config.yaml
n_layer: 9
n_kv_head: 1
norm_place: "pre"
norm_eps: 1e-05
bias: "all"
init: "normal"
init_std_up: 0.0241
init_std_down: 0.0241
beta1: 0.9
schedule: "wsd"
batch_tokens: 32768
MLP neurons of a small language model. Each row is named by its layer, matrix (up: input weights) and neuron, and shows model dimensions 16-143. Each number is 200 + 40 x the weight over its row's rms, rounded and kept within 0 to 999.
A block is one neuron, or neurons of one layer that tend to fire together. After each block is what it responds to, as a language model described it from the Wikipedia text at the highest values.

L4.up60,219,212,175,216,180,252,244,180,190,220,149,196,162,131,249,180,145,156,236,134,148,205,163,230,192,184,175,206,212,228,172,146,179,272,209,196,178,154,148,195,178,205,237,191,226,235,187,263,175,144,204,233,197,151,284,206,213,300,148,259,211,275,210,199,226,210,194,178,207,204,207,183,262,130,154,179,238,223,164,254,214,216,223,243,237,147,188,211,180,217,198,240,265,214,157,199,176,176,215,210,166,193,247,215,187,253,187,258,99,216,190,200,139,238,197,147,250,157,244,230,167,230,165,193,261,310,219,180
L4.up96,190,185,247,148,189,214,100,148,215,51,211,154,207,175,165,172,195,164,205,126,221,222,167,219,217,196,179,173,220,189,191,124,276,217,205,190,273,242,213,235,242,196,243,208,212,215,149,243,239,245,153,232,220,237,172,208,290,191,207,147,218,166,215,249,189,205,207,230,197,127,188,232,199,191,186,175,241,203,212,234,165,232,213,221,196,222,237,237,188,163,204,289,287,191,142,190,173,171,160,192,140,193,254,219,232,224,163,213,191,145,223,186,156,187,231,187,168,128,175,223,191,209,174,235,231,284,211,168
L4.up181,272,187,155,230,195,307,212,197,145,230,146,258,151,182,252,146,189,180,232,205,206,192,130,168,174,185,198,212,141,243,227,219,228,225,229,323,196,236,110,247,229,185,257,172,206,202,233,220,151,187,174,172,223,152,224,225,203,303,162,221,181,151,161,121,150,194,158,239,218,172,216,220,176,198,205,190,205,263,152,231,190,209,210,229,207,175,206,186,223,274,239,157,161,219,101,210,242,213,139,279,173,190,199,152,185,171,192,201,248,242,148,194,167,239,183,125,204,115,188,200,186,203,156,180,160,221,206,232
L4.up288,262,225,148,191,208,205,215,169,158,146,148,226,177,221,158,235,143,224,219,83,172,155,193,168,209,259,197,250,198,242,182,153,251,207,216,152,201,146,128,232,198,143,186,260,240,313,242,194,211,213,226,225,244,272,265,259,165,240,223,175,253,177,223,190,172,187,211,178,179,244,120,222,178,200,164,201,202,276,166,172,194,109,239,125,196,157,220,278,231,182,238,264,189,105,190,187,233,196,190,242,177,188,197,176,255,207,239,198,113,184,161,211,110,254,207,163,185,232,157,206,230,219,133,184,214,199,172,175
Responds to: Linking verbs and connectives right after a sentence's subject, such as was, were, is, became, plus sentence-initial As in As a freshman or As a result.

L5.up0,193,247,222,130,164,204,240,231,174,183,213,213,147,216,193,184,130,210,295,163,197,177,182,197,196,257,264,249,228,139,281,202,203,226,166,161,194,144,198,204,220,120,227,188,130,193,155,190,210,220,210,113,243,284,181,181,164,286,148,203,182,167,235,211,194,234,187,180,144,233,196,132,185,201,186,204,157,207,63,221,207,185,212,100,232,212,200,248,209,211,203,166,257,138,178,189,238,183,178,205,253,196,175,221,300,136,205,209,185,176,203,179,159,194,248,137,214,232,128,245,216,155,153,104,249,244,212,220
L5.up3,167,259,210,179,160,158,164,173,174,221,197,202,136,163,200,168,225,185,186,111,271,209,174,176,235,221,233,235,223,164,189,149,194,257,247,226,186,166,224,166,227,177,177,234,207,188,204,226,198,173,190,113,242,164,184,134,269,283,204,193,156,232,190,199,167,237,250,233,187,221,189,182,264,187,218,146,242,194,217,243,235,227,225,214,161,183,255,120,184,230,189,264,280,114,168,160,226,188,219,269,182,203,247,166,209,198,200,207,171,221,198,159,213,258,198,126,165,206,148,240,258,186,206,155,107,260,239,201
L5.up16,219,192,255,137,220,180,230,197,170,263,172,188,226,209,171,178,146,198,239,162,216,245,214,252,162,257,259,188,214,185,210,141,195,178,189,235,237,161,196,244,248,145,282,157,174,182,193,163,242,236,149,216,236,196,194,202,246,211,190,267,226,181,209,125,230,197,257,164,197,249,123,195,226,242,210,193,208,196,242,204,194,252,212,174,134,188,205,179,172,134,202,261,200,247,173,197,214,193,171,271,147,209,200,215,257,129,300,185,179,221,212,139,131,253,200,152,207,204,201,283,228,193,197,224,209,218,235,256
L5.up24,225,146,191,245,213,156,258,201,181,251,223,160,194,152,209,176,137,282,202,246,166,216,163,197,192,115,154,158,214,173,233,91,250,207,209,181,165,202,146,273,221,140,205,210,176,235,174,163,196,213,201,203,212,161,173,205,229,169,193,212,169,231,235,230,204,202,210,190,187,137,209,127,280,205,280,145,222,242,187,194,140,223,264,200,235,269,227,219,243,161,211,235,302,190,215,204,223,122,191,197,151,234,203,232,282,161,206,180,205,230,224,161,175,234,157,161,307,194,235,175,186,228,211,105,190,246,207,254
L5.up46,270,238,165,172,216,255,192,178,228,247,185,170,162,140,191,198,184,239,225,118,225,169,187,157,205,203,163,133,113,239,262,205,231,240,213,238,215,215,96,248,159,204,194,217,214,216,211,204,140,235,254,186,235,166,213,187,208,226,239,182,243,177,150,150,182,184,172,221,187,161,183,170,143,194,181,221,190,193,168,243,186,174,221,188,189,203,227,256,285,273,249,199,245,158,175,191,183,169,102,210,210,222,225,88,270,184,278,188,161,206,140,199,179,220,237,127,173,198,219,206,223,205,182,185,243,277,156,123
L5.up66,212,212,178,153,176,241,169,134,131,184,118,191,170,234,187,216,191,167,191,218,276,182,146,195,181,276,248,158,176,207,212,140,307,131,230,209,164,151,161,243,172,124,169,232,253,221,233,231,309,221,209,158,251,226,257,201,200,214,177,187,213,159,209,164,230,185,167,208,166,175,192,202,170,216,164,183,197,252,120,192,198,184,199,184,164,230,241,166,207,219,176,147,202,179,161,196,251,197,211,261,163,222,304,189,227,210,187,205,202,180,179,237,220,192,149,187,161,132,198,245,212,137,87,227,224,217,202,267
L5.up94,214,184,193,160,200,239,114,218,176,212,170,217,183,196,142,156,151,211,201,183,263,236,153,168,200,213,185,268,193,220,181,136,243,152,250,160,178,242,165,225,173,225,226,213,260,305,166,139,260,124,248,156,203,167,266,254,262,197,250,294,257,128,202,292,202,242,183,169,142,180,180,295,159,177,210,217,222,164,167,204,128,198,172,204,197,238,199,277,203,210,174,216,232,133,228,176,190,216,270,173,214,217,224,184,232,140,224,190,199,239,177,269,187,186,256,214,207,203,218,224,157,166,153,247,216,275,140,184
L5.up127,244,152,205,210,179,200,130,206,176,211,204,222,236,201,183,168,252,209,206,156,166,177,147,230,195,128,187,276,130,240,216,186,147,233,211,228,227,122,223,219,200,183,278,130,208,194,130,156,217,176,198,145,211,297,224,248,239,217,220,246,226,251,199,212,165,191,200,231,216,181,141,219,55,222,160,117,277,222,193,206,177,222,184,230,141,223,273,232,200,261,228,238,164,158,187,220,209,185,154,203,139,167,241,263,205,175,183,173,177,202,130,226,188,211,209,236,226,207,179,151,149,197,225,255,256,240,266,133
L5.up130,291,271,177,139,146,186,192,220,188,145,145,218,206,161,288,225,236,176,217,151,272,206,153,159,214,135,141,224,212,250,242,224,190,203,176,187,223,214,207,214,218,209,227,175,211,190,177,170,304,288,193,188,214,202,215,206,144,260,144,190,205,157,98,203,243,194,119,137,143,249,157,230,223,188,191,193,194,162,205,202,190,153,220,263,238,156,214,220,229,307,213,148,316,229,229,191,173,215,204,198,201,210,178,236,176,231,213,174,205,200,299,193,191,204,217,191,199,154,160,199,193,170,143,202,260,180,153,211
L5.up142,250,160,198,193,216,133,198,131,136,220,218,185,245,199,126,258,169,223,160,199,226,170,160,194,223,197,92,236,193,214,161,104,235,172,197,325,191,181,117,236,132,241,306,226,241,204,242,246,237,208,237,184,229,163,161,227,276,204,227,219,228,222,269,214,152,210,249,215,178,174,195,188,219,174,246,208,251,182,248,222,255,269,184,248,196,196,257,176,164,164,194,176,176,175,188,194,175,179,189,204,174,192,161,172,221,117,170,199,137,207,196,239,139,288,170,133,200,172,177,235,250,231,222,249,185,231,271,149
L5.up143,223,256,220,166,147,257,160,185,122,173,186,170,209,172,259,188,190,171,292,172,266,211,158,178,141,177,256,237,159,203,266,147,165,181,202,237,231,174,130,263,177,210,163,190,193,172,152,187,199,157,233,246,206,268,245,161,192,249,137,206,278,136,215,274,150,188,154,181,164,206,235,227,152,241,219,218,226,237,218,215,168,109,156,206,220,163,196,241,236,196,176,285,224,203,233,210,211,227,192,158,189,163,270,181,121,274,178,180,184,161,246,209,171,219,215,177,155,169,167,144,169,198,119,165,248,237,156,225
L5.up196,147,84,270,159,134,167,150,160,202,232,258,139,197,191,156,178,181,176,177,192,190,194,152,158,210,177,155,218,203,235,233,134,208,283,195,227,239,169,200,196,197,225,209,193,234,196,196,263,231,237,181,220,231,222,241,198,301,220,224,254,192,189,211,198,161,176,171,237,217,177,278,225,237,237,163,192,184,125,230,242,217,308,164,280,165,217,266,155,176,232,198,267,191,109,156,211,203,138,245,236,138,167,218,186,243,220,207,190,184,224,184,194,176,242,164,136,168,116,282,211,213,213,223,228,225,241,269,171
L5.up202,222,248,157,255,145,275,122,186,215,219,128,183,142,193,179,144,222,188,272,211,252,154,193,156,203,193,218,216,171,202,218,107,199,223,141,201,182,220,135,239,122,186,190,194,199,235,186,204,262,206,218,154,225,208,209,184,224,268,208,279,243,195,234,172,267,240,189,123,271,213,240,195,128,240,158,201,216,227,194,239,187,182,208,186,161,241,260,194,157,214,196,159,253,123,214,203,206,201,196,209,120,166,247,181,166,129,234,248,213,189,185,213,156,211,202,132,123,265,274,162,180,177,165,251,205,237,276,200
L5.up283,193,161,220,126,147,202,172,175,141,270,93,175,167,199,233,231,164,215,193,190,286,224,171,191,199,232,221,163,239,231,247,157,210,166,249,242,210,113,176,206,193,196,239,194,266,277,256,162,247,224,176,144,219,208,198,233,261,231,226,228,217,151,242,226,161,190,146,214,148,246,169,217,226,216,190,164,245,224,180,193,276,205,171,240,266,161,248,131,173,212,222,250,231,159,162,180,213,221,240,299,190,181,209,202,279,147,239,176,126,181,147,208,210,242,178,175,216,136,174,219,185,147,120,190,206,220,266,223
L5.up300,242,245,197,131,188,191,203,153,151,290,195,191,181,188,216,172,143,233,214,169,254,198,185,116,207,166,215,209,171,186,197,173,178,204,225,160,143,205,145,192,297,209,248,244,222,175,152,184,219,177,268,134,244,151,233,244,276,180,261,316,204,181,195,213,292,216,171,228,139,280,165,262,137,169,175,225,169,195,187,165,224,192,178,295,158,222,155,183,172,199,207,235,197,151,203,199,170,228,197,253,155,149,275,204,243,145,192,227,163,180,208,227,175,281,171,147,165,120,232,152,188,220,140,196,178,243,274,213
L5.up305,145,200,185,137,156,201,172,221,193,154,260,160,198,203,205,148,182,224,148,209,240,149,127,166,172,203,233,223,156,207,240,176,226,240,211,221,228,145,214,225,152,244,250,240,279,223,212,255,305,264,157,211,241,221,187,284,265,154,177,219,278,222,177,187,148,225,198,228,245,189,219,202,131,217,164,185,168,198,136,257,235,236,220,257,183,269,230,194,155,232,191,255,261,117,202,155,130,193,117,218,133,206,198,228,196,227,160,172,229,232,209,181,169,218,161,134,160,217,205,239,249,207,174,220,188,258,247,192
Responds to: The words as, is, was and became right after a subject or verb, usually in biographies, e.g. "He was born", "He is a member", "trained as a pilot".

L4.up184,238,211,194,160,178,224,179,151,148,187,218,202,198,190,250,178,163,203,161,168,207,182,260,262,186,206,170,209,203,172,165,168,287,114,242,218,216,249,159,240,231,156,216,215,194,235,218,131,186,128,157,135,249,159,218,185,254,189,247,214,231,180,220,87,157,228,276,175,195,161,238,226,192,192,206,185,196,264,166,117,270,199,234,214,200,137,254,204,208,192,216,252,108,219,131,203,261,258,204,266,209,129,201,247,168,218,163,205,166,192,156,240,209,245,186,248,236,127,169,144,158,203,204,252,123,191,214,246
L4.up232,227,270,82,205,176,186,175,227,275,225,65,147,160,159,235,203,194,218,182,168,221,78,221,217,178,223,184,160,232,199,242,155,184,239,246,192,201,222,102,199,166,217,153,214,211,156,231,236,217,175,212,186,222,140,152,209,236,188,188,238,269,180,235,216,211,236,179,187,185,233,194,248,191,139,216,153,123,280,202,188,264,138,189,220,202,255,206,175,170,150,175,238,216,202,191,210,205,185,221,193,209,233,139,209,172,139,204,233,202,186,239,205,159,240,213,283,252,185,176,191,238,197,165,238,142,215,254,175
L4.up266,111,240,135,164,208,243,145,150,223,159,168,139,215,245,264,224,181,202,187,201,158,197,155,215,191,268,197,193,238,258,186,177,227,175,283,219,212,246,120,169,210,296,210,257,185,198,232,176,217,68,159,154,263,183,168,144,227,225,248,198,225,208,238,262,170,262,223,207,212,189,221,153,179,137,219,130,253,232,176,216,259,236,208,178,206,154,182,110,227,192,197,205,264,143,242,207,160,149,124,219,238,177,235,214,209,283,146,199,196,218,222,178,245,212,197,204,216,218,169,212,161,262,196,207,142,237,125,210
L4.up300,176,168,232,180,190,236,131,205,194,148,187,130,216,172,280,240,187,168,216,250,222,178,213,156,175,213,248,184,157,232,188,163,191,185,214,172,244,315,180,230,247,216,194,171,140,142,159,303,138,143,225,185,234,164,165,206,302,224,170,210,204,237,152,206,185,226,190,207,174,160,200,262,158,161,275,132,208,279,189,251,261,245,183,184,197,229,218,172,219,206,211,214,206,268,207,205,156,205,219,305,185,171,215,217,222,253,237,184,142,228,215,161,191,228,151,186,199,230,205,151,202,220,144,237,148,223,224,204
Responds to: Decimal points inside numbers in census-style statistics (100.9, 66.83%, 5.7%), plus closing quotation marks after short quoted phrases, and dots in initials, U.S. and www.

L6.up89,259,152,244,147,156,245,193,188,184,239,295,227,218,225,146,217,140,213,196,258,156,232,173,110,182,153,278,219,165,246,168,147,198,236,171,287,186,100,146,193,265,144,198,205,191,204,172,255,165,156,207,225,267,275,169,243,242,246,199,196,211,225,228,213,207,170,171,246,225,209,199,245,166,225,171,201,249,222,145,191,260,148,185,191,216,146,108,166,213,219,222,240,139,202,206,203,260,167,216,221,220,131,303,214,194,210,157,223,226,206,214,253,196,214,215,185,175,237,204,118,281,159,207,162,193,215,213,174
Responds to: The main verb or auxiliary right after a sentence's subject in biographical narrative, mostly was, were, been, as, e.g. "In 1816 he was", "he has been".

L6.up216,207,199,175,177,165,161,211,144,247,268,164,164,217,217,226,174,265,215,196,211,212,199,172,207,153,207,185,230,202,210,181,219,292,182,169,254,236,219,137,167,147,237,277,204,154,258,223,202,229,173,221,218,234,116,219,203,243,151,222,218,199,180,239,165,163,201,161,207,138,138,166,254,234,211,232,224,248,180,220,185,253,227,161,159,143,167,122,368,190,139,233,170,131,201,193,215,212,143,151,188,214,205,246,162,168,286,226,179,183,213,266,215,199,203,242,177,209,201,176,172,184,196,196,291,154,190,143,246
Responds to: Pipe separators closing header cells in Wikipedia tables, like Peak position |, No. |, Race |, plus weaker hits in census-style statistics prose.